From a checkpoint of a small transformer trained on Wikipedia.
Architecture: LayerNorm before each block, tied embeddings.
MLP neurons of a small language model. Each row is named by its layer, matrix (up: input weights) and neuron, and shows model dimensions 160-287. Each number is 500 + 25 x the weight over its row's rms, rounded and kept within 0 to 999. Numbers have three digits each.
A block is one neuron, or neurons of one layer that tend to fire together. After each block is what it responds to, as a language model described it from the Wikipedia text at the highest values.

L5.up74:491486495490494491510498501500491503469488496501533491500466493504495495506544504514526543490494522509476566485484503575413515487501542507500499499488502471528459466453508493490525526519509539496504532505529501531475502485514482478512526474486486531508464517496488509492503484500503530479490496462492490523486452498496533502489515536497452482528561528483511510519504536499524506493519
L5.up1825:509477452465560458505497504503496516486501484438518498474531500519499444482505453466485486487472528470507533530485492496491531476498543496458509445497438533536491433514486506462470492491492500483496488445487505541539476471522519464536505456539499500516499520494518489482546482498501518499495523530490512497502507527498525481465516480461444501558551550523513523545505483529486509508497
L5.up1959:513526494496548513528495503482458502471497478513551540487512496474466477517510487488492487486507461470449545493505494511495523479511527510530507465488473488535442467519471522464482491480464531517486492483518501511513502512493498495528496521517507524531476519507512485484492492532487526457487511463534525504498497478509444493511479510406445483520489500510534469548476481495487521479550
L5.up2284:528483526533519523519470497490465484498510492490551518512495489496492486505515462454543540492517518467469510540488460532488507483529506481506466480465469455504519450459527518477528490460504533488500519491443500503559466524484495481496483490513504489475511506507468490476529481507508531504524524484523475514504500501525490523551493475493510519499503492511480464513540450475500527478509
Description: Word-initial V/P fragments. Opening fragment of a word split into pieces, mostly a capital V or P after a line break, dash, quote or slash (V-alentine, –P-resent, V-ice Mayor), sometimes lowercase mid-word (cor-p-se, honey-com-b).

L13.up642:522487482490519470500500496489530479472493500482517524486513515510485502474548481495493529495462468516490531479486496489468537433515514472481525479478474450497469474531480489491491530475526525493460442471506499508531529515494463493525489472499542556482493504477493501461484492458509517490468541500511490484511488544541495461468477496493461462493543494470497509520479489488473520524546
L13.up1273:504485462467539502478512539483555447518536480491495490495522451506514517493524491502474488453491551494504523498523504519495520491505515478491479486455528483490573508494542489463482486513512475464493528510480522493435544523514503506488489475471525526502473519545506507477494466450484543507477500485537494482516486494528491482491477520508477535474503460517521571527492501564499506487470
L13.up1491:536518453480509514476527524484515483503528502450487462491518510552463466507500503505504518461487455482516581518484511520490494494534521487490505425495499513494517476464465482476480498486520499510538526495500526469466543517521508512491513466475512519500494490482459473494495432472534556471478536423490496516474509480506514523456537523441494486512520553492493475526505501485472520510522
L13.up1572:500491521475496507514484519492537483479484507484506506532509473474480537497517511528503483484494502517458513537494495500530487509513519497525454453528543480526471497484500536485430484467517521489521502506513528505497501527457475577464532471494500508516481477498424531505530494548489525499489551499519495515491475475545527501510559504505467499475471479475465495503525496494462494448501
L13.up2100:499511456487465548529496540483531467491473493430505488487511490487509479464463426499535486492482456522497518493527507502516471527511534503513513491531541511506507449523503500491465507500472524475491431569517514486529564507496478494491500497508539546495506508492494506514497500444523528494488505477461511492487495489527504560493528516493519506464474504509472471485478480495484488497503
L13.up2154:467542421491562480490483528485462514504505485499500507501517518508490497478591499498535531477475486493513538506485521495491489441495514457554479505493500477530498517490472515444479508502514506498488488503484488487451492482495476536454488478506525515515476489508478495521522490502524540524486505504565506511503484483492513526466487522496477519464470463519525519468464530503481498542507
L13.up2229:501506467467523503528481523473512476484522478483543511499477497514473472503560481518476531467501455499485569480481490490528527496509532454497503458526496489545532510489486467461440486456501537515544450474494546518491500508481458526475498452491491502541518521486474488511496483517474562490496546462489497490502531491512501500483552493508493486460497488512560519494451505530482524504469
L13.up2482:540498488504511486507491506479507502514464479490447483514465500507515483491534512486498498482508514497486505471489496476515489504517519518524485495488527530497477497500519531468459518516497488538502490571495467527506511526497452505466522480505519544519489520523459482524537507488502546490498462459507486484543464513504526511511547481459488532436493479492495453502485507487537496501473
Description: Mid-word subword fragments. Middle pieces of words split into subword tokens, often right after an initial c or C, such as c-ro in outcropping, c-raf-ts, C-ro-atian, c-roc-odilians.

L5.up122:487529445477547491537477459496496518443491503473465502506531465536488482451524498540530486488489511478485549494457500472531504520472529513483514450554476503510506454438479512479481507488509554493520488518533492493535478507518494482489550498469525503537467508487479504523537505449504537515487517511550520471505498509501487497496484478494495502490543496504533478503499523508490502530479
L5.up892:533491473493510519542499501508528482496513477457474531516526456504506446445509462511503546467494473517524520477479488515455490445468525494497529480512503496516472475494558529529490514499484505527544486528533536480482573508498489515489543499502535439546515532473503497535509499430506534488502505491510513548501501510500494512496466472490511540484478509514511513583536521491467517484501
L5.up2112:531544477488557535476479441483541481406478523462549505491531491526487446500543472483485504487509482530509530498460501547506502495544518494501516483489506521555511449517510546473508509466527543492466511520523508516480530492513476478540542452508505518510508512505497463481496470503486511450521558482490482499493510521539489505462450536489487504459547487548484480496465551541486525514512
L5.up2142:498516518478532510531495448477499504461505488432550500480525497509491475491534490523520489496512494526501540486462519532508501499513535505522527466520517500550496489458550511503492492489472545492509540554540512485473515496508507486510529493496513488512510559478497484510498512477490512546498540521495489516503494503500475487512465543514498522461557503541502489497493574529488507501538
Description: Capital L word-start. Word-initial capital L (sometimes Ch) opening names and titles, often right after a word ending in "a", e.g. Laidlaw, Literary, Langley, Challenger.

L10.up986:474506437483526501529516506479541521495523519484467501479488464492488475455537503482508511482476509477502501512484474515495514506466505458497479470515483443515497515482474496503510545464499536505529493467509458448554482538502497552510501517477525493488565536521443493491504472480487479502472507499517486508502469503504556529528507474498523500456492550518525441538503483491504503541462
L10.up2258:482515477540504525476523502455518474443489509502522513494530490502463479517509526506482542496495482487517487496498498516513456499485497517515459496448450484523532504491500497520540514493461528497513506480527521449505467496479499544502491500478495498478568492489478511502490486517478476505497479503503522504485485490489475495519466509478531503518548511531502430508489464513475496550505
Description: Process and structure nouns. Suffixes completing abstract nouns (-ment, -ation, -ion) such as treatment, discussions, dissertation, plus whole words like development, design, construct, region, structure, often followed by of.

L13.up30:543532499503520541513480483495521469486506545501446502513464487512454492490497521450507484483489539474444521502500487539496485497492494482472512529435507521544517522487500531454501530439540462532502526514468508519477485509496490496489538456487540479489463521532514476496543455491529513486487467510477519497507507448500522493538529486536482551474538506506550453487499482508489540510506
L13.up700:458491500528524527471485520497582477486527527483465508490508478506512489481479514498508520477499509466495541508516518534468474512534510468512513434484514541515525448499484534502474516480502504466447485514486464482490538497518514507516515509504459503495498493508438445453541465530488531476488503500477474506514467475480524509522524519506443538488517505498535483487546497524502511488507
L13.up1002:541527481486531505530488492501510503414492520494508489421523503496495499508523536480529504485501485500507510560487515524516529457515516521507528501476511474519454457480501528472505473467524492492511504513503488413478497477493492490475506497477498515512496549501503486500481467520469535507512543508508515525505493521499505508514524478484493510479523536534523498518524495523470496517469
L13.up1193:525506482466565472514519521468526435467495501491445469451486513518523452498506479492483530498485511497523540498519525515436494498495498498521499490527466470519545475565549516528416520501484489539477528463511482508450515491514478500512520516489497564500519540504490462474496511459490522507450474478467491492494486490495523501490485515481506523521504530469526499472514466527503517523480
L13.up1875:530499496482566541506480508497538458448491470517495530452538463515507473460530504525492492486494511513505510446507498511469516482511508492491538498522523487497526439534523520488439474508517525456478534528543474521499494503476501490526500503501521548508505490519481494493482436544535502474490530498510515465507520460505501508460494487503494524511520513513497504525491497557508499515527
L13.up2044:524522482480507515502497548495540512482504532477504469480496547520490469538500529530477479476452499527537531509511461539469527463494524503489528440521483525518499463489484500524462513520516496498475500500491503503513501497510494494502489502459493477491521502535494416500512440546472506527495501488484505482462480507473472494515508491524511446467552517508527490502516498524488546489537
L13.up2208:546511508471527555517523490500567480477458486530442454494489512532485460501505476476513538477485525486484546496498509541459527487509502481479531501531506497537502462502510519451527518464519456505498507508449481521466509479512467527493492485503497506510524493511505487491530480509495499501521528511487465503514537519523452554529561538492493455527553508490550498499500516503475520519489
L13.up2492:494504487484495511517508532491524451498499494510509442486468507488462503467465476509541466478504520511490553521520481537436504510469509453488527497518470540520499486540495484492529514487509514556480497522515519464508497512474514501534482515497489487489538498534482457507465464521506525529499455542532509524489455507542522516510509483515474530455519492517554477518534485522515526475485
Description: Early word-internal fragments. Short vowel-containing word pieces that come second inside a split word, right after its opening letters, in any text, such as ri in T-ri-ple, el in D-el-uxe, ul in amb-ul-ance.

L10.up402:486479478490504502460482514487512519529533524478467503513495541477500487493532526506495507479481516503538500500489481460549526540490502476521519473496514469522499477520492532497498482500476530480480461474495471492536500542461478531493516505476536497482549501556475497482490491535532498442541503475549482449469482503507478529525515481498501516455475500533482443536516443506468513529475
L10.up2184:502482451503483509495478550486509455510511467405458493503484515510496484529526517502489498482494492495499498491468494488522491543432511509504517475496485481495484493476532474495528496518479486495474466488510476496516499534480510578497512497476527541503501530508486468513510495489503509482506484507514485482475465506519494508538509490509499501507486520529471436506516468487486512528480
Description: Head noun ending name. Final head noun completing a multi-word proper name or noun phrase, such as Information System, Railway Historical Society, Impressionism movement, municipal election.

L13.up176:512509472525553531464501477497486482499497519498478503422505494492522473519493466505514501484453481539514508508531506556481541494470505481513505494497505505473530491514486467506498529503514471488494529526528500542515506478466490508477488489502500526504514506516463485486506489525475497535505466482499501503499522488503542567514503488508452516523520537530534441533498506542487518502518
L13.up470:474532480504525527488521497483517496477492501504487525511495476528483476469520533491503481490510499483513514482529472476532483503471499483498448486445465460502491506492489483492507489494476484539470499519512494489491499545476462543455549521490502493518475537500483557533515478502497512512468461479502527487481445502484480525523521500503503492467525541507477513500474470479498485521534
L13.up697:549479502498505532541486562486480473499489467517530488445533492528535457478524488556490495475502508502489512501530446507463509472492507495460451512497478500506511497498533454481523500537490498509482506506478517486494528552427424519509495522483494522494535531491471514546513467463488510459442490513482460471515493467496531510512504501470474494504549509483516487525528481503532541509544
L13.up1151:494536511497547529489482531486498484465569520487430500498513475529537513482527506511507465500506514486518504497476508509483481534435502493531499484491477513506504499521510484490465491512495492510487514519495476506491485461462488518490529483498488475546503516509486530544478476484499518531452502528493524490490471464511541501495494496493512551488506507504488502513504519518488512507520
L13.up1176:474488494516500488501496523481500483493493539518514495472514512464511519466519480538504492501498488499530509506511507532485439519476490435476475426467500498497477449503548473490509499520502484495510487508493475469506521492492500512545500521485473497487487499554483496486471508497531518488463513494521522431446478504519531513487514498507485507470515471494483508518518480513502477514535
L13.up1543:499471515453535510491506514485515489494549496498500483480510487514482521505516481503496491469516474456478556494497488522494471525512505490490518488519476456507489471518475452529491503486526453462489496515457512503520543506454523480542531493473497496473533559535508471515500472508522542483482471477493492509471553494504489506509511498489503503498513515450576512503525478517473543554542
L13.up1934:488504483453512488519496516481514486506533497493518495472520523471504532506533487514525488502502468489499567536539519570438476484495532467486536479516474488475515510518493488449524506486506515486517509478530484514530494500460552489523548502482511532522494530535510514491478502496517555531481474507506481487483492486502485516508488481466458514503550531498501527516477469503500493497516
L13.up2510:517496522523570500496488481476481470472551490504499500470496476492516465511542515514482495482537504541521502470577461517494493539471517486511490510481494486527523468525510470494506510471483485462478515512510511516497529521441465520524534533491508521493521558530478487540479498490495506440433480511471522441492489489471524503501494519490492527517493525480513463535503452511513529490511
Description: "As of" dates. Mainly "of" right after "as/As" introducing a date or census ("as of September 2019"); weaker on mid-word pieces like Lor-ic-osaurus, Al-ger-ia, C-ult-ivation.

L13.up503:537507498534535476507510501443509507481464504457520520477506497506446492492509511469512482476500460514525515485480461527447475495536516504497520494507491520490499453538532510527487502472473511473486517489515470479488569524521526496479499496491527512524527474527530455507480506509434531470486511493488487502505475496518529498466535521472508518530528520471489543466501507495514540530557
L13.up786:522499498503555491462494490453498480494468485473533520501503520480534530471480492537505503493508545488459504532494502522530469525477504493497529539514497463510470499464517549525484500531500487529463483571515504464470525535450479524474534499486539511466469504512511520480472500512459508476494483496490486485484507490532514529460515582470485523459503492492492452500515471480522517493523
L13.up798:542479517501485490483509556484499519495533476473514508525497524529523516437501477512502469486515479476477501495503459524527485515458526502532544486540485494480463448474537493516482524527487455530498459521509500494498508522489514509477542489478532488473495513520505484509494493518487528486482475467513504415484500480490507505507500506481503535484482521488521527570528504473492518495496
L13.up877:540499524489477495502508513452503483498498514507495491524496510474548516482509463511530467487488476482464501458500487459501473489503523506535550514515475511475475509515554467488479495535487474541500522486495505473459497546477485527475521472440499503529509496474524461482481496565419552499463452532522539497496506543502507492464515523503464544489487466479486537479476505482480522520530
L13.up944:496543512505489449481493544498516498498516543463525478517493513516509502491507455502472507495458462473496539532522521511427471493438529484504503491488506482530465445484493524504474547521521518518458519495525473511501536488474488487480495473462514531475485528532530467482485495555478519453481546514527513504467511484533519546483520527493446503497478510519523493478471485456510535525480
L13.up1201:489485482489517506490504516439504462516554498428524491482507525522515523516516528553518494500518554543495495479491509452501499538504495485564514527471507500484475498461502540511486490461448493528494491559481498479494529538454481547503493488529546481504496511508508514503496493522493503474484477459501524504507511499517459499453507508470517507463510482494487482520517497534523524494508
L13.up2049:502488491485478483522490533490497509487542507501446462542449459483510519530510471541511517472466457497430526446461512474509527530491522503504522518476460490471507528471544532434491523519526525531514507484525529486431478538460503509476490491451507534528493477506507507473497485538478550466478528480525515511469469501478551482501514495489482495495548508469537497490508492486505512506499
L13.up2171:497526491499511527472481489468513514510538481485499493474508535513487514502487472530522485498558548511483504465489518507493449507514506490510510480451495523505479522456501498535521468507504484569520510562493512502464477550459497548497546505508528498519496511494512509463514498515508523493445510510509490526505491476540445501478529524476488502517514475489486449513530507489496503487527
Description: Possessive markers and determiners. Possessive 's and possessive pronouns (his, her, their, its), often after a verb or preposition, as in made his, in his, Women's, homeowner's; weaker hits on words in infobox field labels (Trained, Largest, Closed).

L5.up374:483484522503503498495506420498508465461482536504525514522550494519507512499498529565511511499496532518493501445485528515511488465483512512511540501515476499504495465451508504534495455499499452547513499455532500563498486489516511533484522497499514504534536508457496485510517514506456507520485497522512508463501498492475467492502452469495513477560508503444511544483541547503506517461513
L5.up492:491480471480557536513507502491496475521496483485529514528518504512495479460489483522491558476515523491461543471520515488516469523471517449498495518537499509489503488486503506494458517426504449483486488525509558527443519525473476504458527509504505538536511522506502485533525463503486501478502513504481485515508496457519517496516465525485524458529483506482571548529515494497491547446482
L5.up766:496474477483508515507494492498529446485474490517535493505570475491476524501496502495498511481482508462475503454465473480527479503497517507536526474531514522500463494479513483513512459500487532532536491503534528498502537473480505524493560495508492536535486502502455506519485486504466494484493515505547529514486495460544522507540437485498510493520480512488471486510525527482451503449513
L5.up1280:465459487499533523513491519484521455505498474519514525518503493534467497433505502502510526475506491470449492483548490448530515504495502501511552534499513521512482499487518515456499475445489486497471493538510490542477534521481508518504503497530522551507491510525485479474503475473476507505475513481519487501500480494519495510537494513504492510515483498534486508478514508502488521488502
Description: Word-final subword completions. Short suffix pieces that finish a word split into parts, mostly given names and foreign place names in lists and cast tables (Cyr-il, Garon-ne, Geneviè-ve), plus technical or ordinary words (nucleoph-ile, bival-ve, murd-ered).

L13.up311:512496480485530499503493495513470524448464509474535479476479466511465436452515501473532473489484497483485549505515502530496527496483544491512518458474502525507502443515523512449508484514519515522483471529512459523528483486500467476520492508495500510511484538493488491492512421524495552481490522491479517474510520525483486499486540481428496454505556535467485529517458498535513497513503
L13.up461:523504494519534517520493491484488479504554508488544505486472559451458446496506483473522501477477501482431531490503494523483497537502523481531511482477486479553499506508490503449508508486516515525503467526487491476504501523499510497506545496497507535488501517504486468461515441514502526445464513465533498506480528463518505508515512488472516490477509486493532470577492489514490562501522
L13.up1487:519515473539531474510480512495511478496487540471474530477481483508467465499548484491471529483456506473496530516473489528499503509515545493469485447460464503501503482511479493466480507459499490485465489509490476487503483500515489480521495492466495526497482534507471479498507439525454536497474504481534476498506477526511488482513519539455501479473479483524529522515454450543515507529483
L13.up1508:518537494501522454527498511491480489485459498454478516489504497511486443471503503499505513482478515508498547480474490520482527503500502476501482456465495508501485484517519548445515547467500467490512527478507521463467491526524504489462530448475497528558503507554484495460506425498517482457510521498525490502513491518507550510536481499462483482465530527510523492533480468523484500510496
L13.up1805:560524499555473501483492518491506487485543517493465535467510535528497501525542463478499464479511459479484545524520496508512506482526512458503485494442510478487555480469501483458435545514505500471505487499490492523480495519492459503502522498471517575515487528482496494439479497514492534531484538452500510454534511446517503464483518517478492488495504523539501474500491476545499528506491
L13.up1821:546500502521511508540498507495489492473490495451477516445520460478449521471480527495521491489480499460467518541483506503517487532487508502541486481486508533469504515458534532488473509425494493524490482498470517471530484497520523523461500494507521532511522507470494519498513485465474556501493493452492500508518472472500477528477497504489529504420498497472506505498514460551483491518467
L13.up1976:527509481506523500491482506497526439530514550521482513528502494521463463459512472506530484451478501490495543482498478518497485503509532488492511475509497536537495462498477491490472509488516515453485477521449519484488499504513480507456505505465471500470501539530485494491534480493451550480468507460473477520501552507501480523522533544513522525519514517484500504539516474505521523537547
L13.up2050:485498515503540500514497465485485477499484546497469494481485538484517457522513499481493490493511504470471509534479492499476455490529513518499488458488485479511511473520495483474486519504499487488532487504471474523518478559479514491473553487478501526480495543523508523474521485512498520425509507484514497519532502487527458498545483495476474534477481516463537455517477526526493523531512
Description: Mid-name word pieces. Early fragments inside proper names, often containing o, b or v, as in Cobain, Nevis, Lobito, or a capital V starting Venezuela or Vancouver.

L5.up824:437494479466488504487495478481491454456537530513506475488508483522495492504526514512551484497461485475493500505517520516456488517434498480514494503501460489484501491517512447498516504520502500522518531514555476497482476488519510529475511504453502530491555501488532483529488514484483505486414517491515567444473458475511477517484496544474521467469506517470482543486507478489480498518520
L5.up1545:454541498509532466518492478495540469415467509509531543517499526485478512479456482526517490471443456473464527489477511508508458482480529492538488488521490491511496511477467461475489491499511530565525498449455465466503511486504510517537513489477505511479532506510523477530536502501468485498482493552531513474503515466500484497525494499505501504458524490493509505464482545500485534516530
L5.up1680:464536492466524492531513513454494502514491501467479521468566471489500489496464478563511473500496463526502499487508512514424475448448489440544494507473483497479480494496538465479498468529497533537494527499495497476532513481509526550510529530510494518496505496511509490519500509488484510509470517549463543528481497478508462490529494553475504481494493529518453486500450513486506509503515
L5.up2043:459484519487488507457500475491483478481506532499552501543479511500472505495481491567483513484461436478526513487523518460471515520459505504519524482479453494516457489481516454541485471515481503511479477467542497489511531482494513511514526481505479477514569482501546511497490488498452512457512523499507557480497512519492453498503492531476500539461518517497487563509490500482478522471545
Description: Christ- in names. The "Christ"/"rist" piece opening names like Christina, Christie's, Kristijan, and Christ itself; weaker on scattered word pieces and function words such as city, to, in.

L5.up455:496468519496502482456499499503461467502503512517552523518496509437499509490491476500501499479498500453485523527475464494527560503486508477505501477465500523485492501514519460524476467499478544487504478469483528554532509498419524497460499467458499503486521502481493514513475457514479565487512510483500493495528451497487480522493495501490495512485519506467486516491466489514498530454488
L5.up911:502497499486512473515504532479506493503499488511500488496498515540490480523524495496532511490515448494487538515478481533478495516510484473479507498499462477512523498518538497539499478432501521525493460538481497496545514510464456483510499489484481469459516496514452496523504481508518557497508486507486507493503496499487499493505537487466519545495476494493526489483507509510496520465500
L5.up1311:514488520472486491471495503486483520465497482523518477501505490499515438473525505504470532483496465491504526512506501525493513519526496475509508483467490486544494516472565474499500484435498486492483472503489496503453540488488497468504499499455471459475523509460466500549506478505525526501526539510496496443507483513529497529505461519469532484504500525498488526468564506532506507469504
L5.up1790:478474511517493494480465531513502519496512509501494496511456546487513425496463511495485513489494488465500513484481501531478564488506507468503530438468492508525525498476505480523513546480518530495555462477508526529488494486491486471461508491481461505462535509491451494531500511520518519505514528480502513478509463512501506500465536518469499467513505504475520509472451507520506516479503
Description: Mid-word stem fragments. Word pieces inside longer words whose ending is still to come, often verb stems before -ed/-ing, such as Disc-over-y, occ-up-ied, deliver-ed; also digits in coordinates.

L5.up634:467527511522511483527500538488551456509495522447467498460505472520514446489464508503524500497488481527477495482505514491516531512494506490540497472528502522463446435510497525517480508511472523482507497499501546472477540527451494505441493462522558473491519524495444532506509522484477494453525510457503507467490503470561549508480523492487525475471515527518494474576521463480477501496501
L5.up932:460540518525504492483515471489455460508553553526498465517534490488502516459497496496514493505465436484512497449480522454512526550489509499558535508506478491467511470530495508523503486541492500525501482452542501498496538495484506562470518483492510544504527531465436512484491509489497521489496532516500515518484479476541494479448516529481501463444481495494482514493488494479433489514504
L5.up1016:459518500526481467508486476493466511482518516475518514469537484501499455481468484551528478502489494499467526478527530521491546519456518503536520499466501513518479432484514491468477487538499527524532517485496526525470562518488484524474508463503479500538501491511480535504460477494479530459522534449491508457499517522526491483526506525495486457475495538480502526565492501502494496467503
L5.up2543:521504506516517521462501491498488492494520537490516475525548507547497507450524518495543531487478467529494512448479497476515529535512512514539522490509501514473488485496483507544527495511508492499519490500496521522502563543440509505504514473491541487505521518477452520487534503450507525469523489483484495517515520476525503505448518504486512520461475503467501482498477488534406504519531
Description: End-of-title closing marks. Closing delimiters that end a title or heading, such as the closing quote after song titles in track lists ("Play Fair") and the closing == or === of wiki section headings (==Research==, ==Notable alumni==).

L10.up1334:518520483484555500512506499504557482448471509490492469499497495454476492496509456491505489487469511496508536485521465535451516515507513490484490534487508510520523448526477553473479518502504548478479516543546477507486517495499463485528509477484494525548489514531488495485474466517508506489509502512490512469488509527503543504448466510483470560504525518492505458527498535545508484508518
L10.up2473:498526508502575495453513480502497506454515545515502496488489576489502443521497469519486534479439492504488533425545495521506511516491505461482498504511452502521531437540496481483494495487514490463525494506494485512495530513498509499522509484466490515569512523539481496478475480545503501455461556501498517465488488509503490487472490505486506486517514522466520523524486543520455495518527
Description: Word-internal "al" syllable. The "al" piece, often consonant-plus-al, early or inside mostly proper names or words: Valentine, Galicia, Halagian, Balan, palate.

L10.up2168:524486492507592514492477468488487481477510509501458529468524522541463518471493524475491482481469501484458520444511523537522510502513508509501524486492513538540456472536465480467483490447533487495463476485522503480487503513472501508517498534489504514502533513507504460504526502504434500504476565490492486490503532521494549502543504533498500507503547502504534508514564485497471548506506
L10.up2205:496521501494530489480521470489526483482505550490487462528464576509467471489513506495501496496470481497483507437466486470456478471503506489465508475503473533506471481546483518475470473502488531479525482457492450505518486525499494488510504480496504525479553505557493519506532515514499533491459531534499494509497510430526540472525544473462432493476523506519539507546509520472510530531466
Description: "National" in proper names. The word National opening an institution or event name, as in National Curriculum, National Lottery, or National University; weaker hits are other capitalized first words of names or table entries (Camp, Mar, Part).

L5.up970:482491506517506483504496539476469487508485463522471521482478434513498494454480517526598487500475482511464502451481463529489525483482490493511479539436527516516438509498510487489540480514485502503511514515488547470518506543465471510497509519516500517479493498492481466492525504467469534487492497509507500491502490494482503521479537520483507509482525487510491477510494501509512544447521
L5.up1245:532469468481506500485494528477496506469493504502529525492441547507493495467515503519520492497498530525490507485532507472469536489495496498541496488475485517530474509489571506477506484457507466515443535495498490501495492481463507499505526486532506501520469519496486509499526486501515500507492499526485530476485473402461518527484489496499482507502504528538532521461497503508510521512523
L5.up2033:512550503456490513493496481475476434441506452492532502494536492487493493459515511490491493498527488515500495504517490497503482524490489500474537526437460487525497507463507508484528496491520492512497507527557526484472539499486502509496534505486496544478529510457540469490537497483479514470465494514513488516474497473508491503515492510488518536498545492532435499506485533516506495521537
L5.up2094:462477522510482484509500490470516492472499482520500547495494491498506493501459508535505492490477489535487499497495515490477528464480496515501506513488466461545461484466552511493454468504500501471438531482499543504488493527453500459535495505495514486501480505518526523477514505502482510531525486534480514463484450498490513510482470490502499513530551531533505547500513514485524511525511
Description: Determiner after causal preposition. Determiners and possessives (a, an, his, its, their) right after a causal or temporal preposition starting a clause, e.g. Due to its, After his, Following his.

L10.up1481:509522508503495476499518490492528470444529510433511507486469543546509496497486510521513527487493490515519498524523502502528470517469501512492466555494518490540484468507523529502484498455483493483476490548544538455501534515476491524491511484514543536482539504468511511509507488484428499479519492482539502488494515479533488521473494534480510529445525494526493488514473433518490500497496
L10.up2303:494518496497512488512488463488488494482502526498507497493483532467518510479513502532497472499497514495450494521500506496515445508472505507538492548456514477517465493460520535487494464475504504538512489526574514478483485516451496530458500506461533507479491520493513501492523492461442502508475508523528516496535524476530498521435464512476486552467490498481500465508451477508500504523521
Description: Possessive determiners. Possessive markers: the clitic 's and possessive pronouns his, her, its, their, often after a preposition (on her, to his, Greene's, Iran's).

L10.up715:505503471491501523506509520499509504482496530470448523509491513510446510493535462503529483477535555471497575466511478476491482528513550476492488513483552534463492481503503488455469494525502470500517476569430433534499486518519498492455527489483507524513494521562522513527500505469498521471531480486500494528490469479479546483512478487481497548461485499474461451510476469480501523495502
L10.up1385:553524506500478518490476488485512496508505487459518516517512507523487504510496490512541465495479485534483523507440471492456489552494504470478521529506513509532519476481492526479535522510500497483493494493526462425474485499512468496479542497453543552504487516550503535490535483490494495497490506491531515492502536514486468489512516518482519525471498496513486496514460446500474499535494
Description: Word-initial "She" piece. Fires on "She" as the first piece of longer names and words (Shearer, Sheehy, Sheikh, Sheepshead); more weakly on the pronouns she, her and they.

L13.up15:546498482453505475532508505475506522501511504482489515489461503514524462504501462537525527480514447522475509512477494520501538494509508473528487459519486447521531489528537497496477534476481514549560496482461463493483510482461540506493521475487513509517517515537475504512511450534503527516497520477483475503473515491535464474527532514435501550452489487490516503490437488475506511513513
L13.up27:520524477519508475514503510479490494521522515448447472533466521489450485526487483493522493486480493515481509492473486479519515539513503474540506476510496454445549499530497500487523542478424525487502460529460474517506489500477506549484514503487449506517521530503472506532480510493438531503542520492512526485494502462510537525470531528445523500500484533467513501543482474511422518541457
L13.up89:454521470472571487490545497483497468472515499497493494521496506511467503484489520479496454501495526498479494522476466531483453472441499508551463509507478493506511527544463518460462489523491493528488482498477454486517519511514488504535543520507502560517523511520500469537535489472499502509472481493512556458477479487552518513510493468455502501477513500515474470500502526479493491581508
L13.up1049:500510478494517488489504515478535484507526516461493527510497528527510526479513526525490494489492493461562489564479507467526478538433507489524466487507484478506475491506515498526477509517480513517495470511521437480557539528500544577488502476520512492478536513538484467478502462527496486458483499499535474452483462510538462510517500490469489535493479539512496464544509430490484548521478
L13.up1563:551516497498498501498516512483526466494494510464487476489462511524512521488517488504529518474492510519483491513459449510501534492492500499507496493435539518505502498502506467482491494531483522479533493482481465520507570528488521578514498460446537492498515498529494499497507458480502486532501540469503473496478520482565514491518491505508465515462491512495494464510476458493520499501491
L13.up2166:469502487454520488520499498502525496451508517499442513463467505479451498532531487490502498486532492506527500513513517517490531534466507456505453521461465516465517500530513492504424504498527556524547461502476465499519476536470519527506517509466516526484547518513506524506516481510499518540486536485495517450476445463548495477516497508479516520466460507500490475508474510526511512539487
L13.up2257:512481493505484489500526517484498508494535487485442463484501477526506507543516502506488491488537539487515501532516513480518540517474498504546521495482515529501521508518528459469466470489552491520496516494488468533499508518453501565491503510428540485492529541521474451523447495506511509480524484509526552490451502478545437511479512508501515487461497485486520466473500444492501535561509
L13.up2524:474512441455530542473492467484506491468514504491521490515500547496439502513476509489509455494469475466493513528508516482451506471462504500514455542501469485487542501438524503468499471526523507508555474529426458459472480520510502518513504482477475520504537496492502469546508492483481510506455512548540534470468531481507488520523524522457494514500511516485472484521520506502487520530486
Description: Generic head nouns. Final token of a general head noun for a place, institution or system, often following a modifier, such as city, town, area, system, government, state.

L13.up443:528512514480490499474476482448545512486520467509479446535474519559490456475507473506516510503506511468514502465534442493462533524520493443519462494505499473577520481519489474512503595530504526525542498491501492508496500520508487524509501503485498525510513484535501504479487498501495508473485528482498464484500517484535542503498484515437490550474512498463530487507490478519507518477479
L13.up755:502500501517519517472541499518463507485500494507524454510485516471500472479487455508558524504506528501555566487502509496483476502482530517508492517477492484471506512521486492479511505492466486544491481505524470491498497547502480542506490518510498522497547505519463524479427519516535517474505483518518498484519484483466482536457488549470546497470521552506479471514524469486468532471480
L13.up805:495513497533559487454526471485494462510509518468492501512514523504477506433478485490499513492498480508496513490513458490501496526488503503461499486488477531494498510528517481496537506488459490490509502483506486512489531529471519553502515479498549557492541519534461473523505489517517505508481492492502491489521491514515506481504498467494501537489500496435488494538457444509481539488475
L13.up1107:504510527445507510457511506434476461492527503484510468494495503505467519467521528506504536486504485493498494537483498459514496520479488516529461475461479486513493492507509474511511487538454519483499506507534482444529541518469482555512502492486527522472559522499467440562565460507537521484492532507512515488475476479504487495541497434480491517483530499511516451516453455503506496534463
L13.up1978:493522514474510521516499508493470476522519540510504501503500530494483501487483486462470486495499516502450504491542519529485494477504537520493506490501543539508490490501477497454495467473466543517531507487527510488433524532464502528532476469518529496499558466505471474504510512495533497494505488453484490486490499484562499495550461521524448531473513513482470477531493475522500490531529
L13.up1992:492496499495480498507541524484505495520567492504466510504479505472518504477522486502501527485503504500492485444554484518491515541502514473469487502515523507519485473494544510520532570516492487489501472518535498512545532529488483547511507477506482480505530546482463492520499496484465475505465517524502482467454466505537539495486489599468488508501520511503524474538538499503507483493457
L13.up2012:499500490459532497501521526492514440457532505501475505497527523504487465461474543525494520506514515509541496509510482466531500512486505491514478482503464489501494465517512490523513504489488516504487441526514528525531537530485443589523523529516525502489559558497440533474525496505472504501509510532519510461490481491517468531467457476473538522511491520511502496495519438477464558502472
L13.up2200:496530514479490500524533549469534501494539527452479486506490506540467503452526508488492491487519508508524500474506441518482531527468500484505507481448502530481472512483500485521494500525482500494511474522500490520512549529462489586513508491473506522502580536512462434501460489465514515476485504518506495465498489480522510517522516527501490554490500509540468458528477462506446532525489
Description: Word-final completions. Final pieces that finish a multi-token word or name, mostly suffixes like -ation, -ology, -ity, plus closing quotes ending song titles.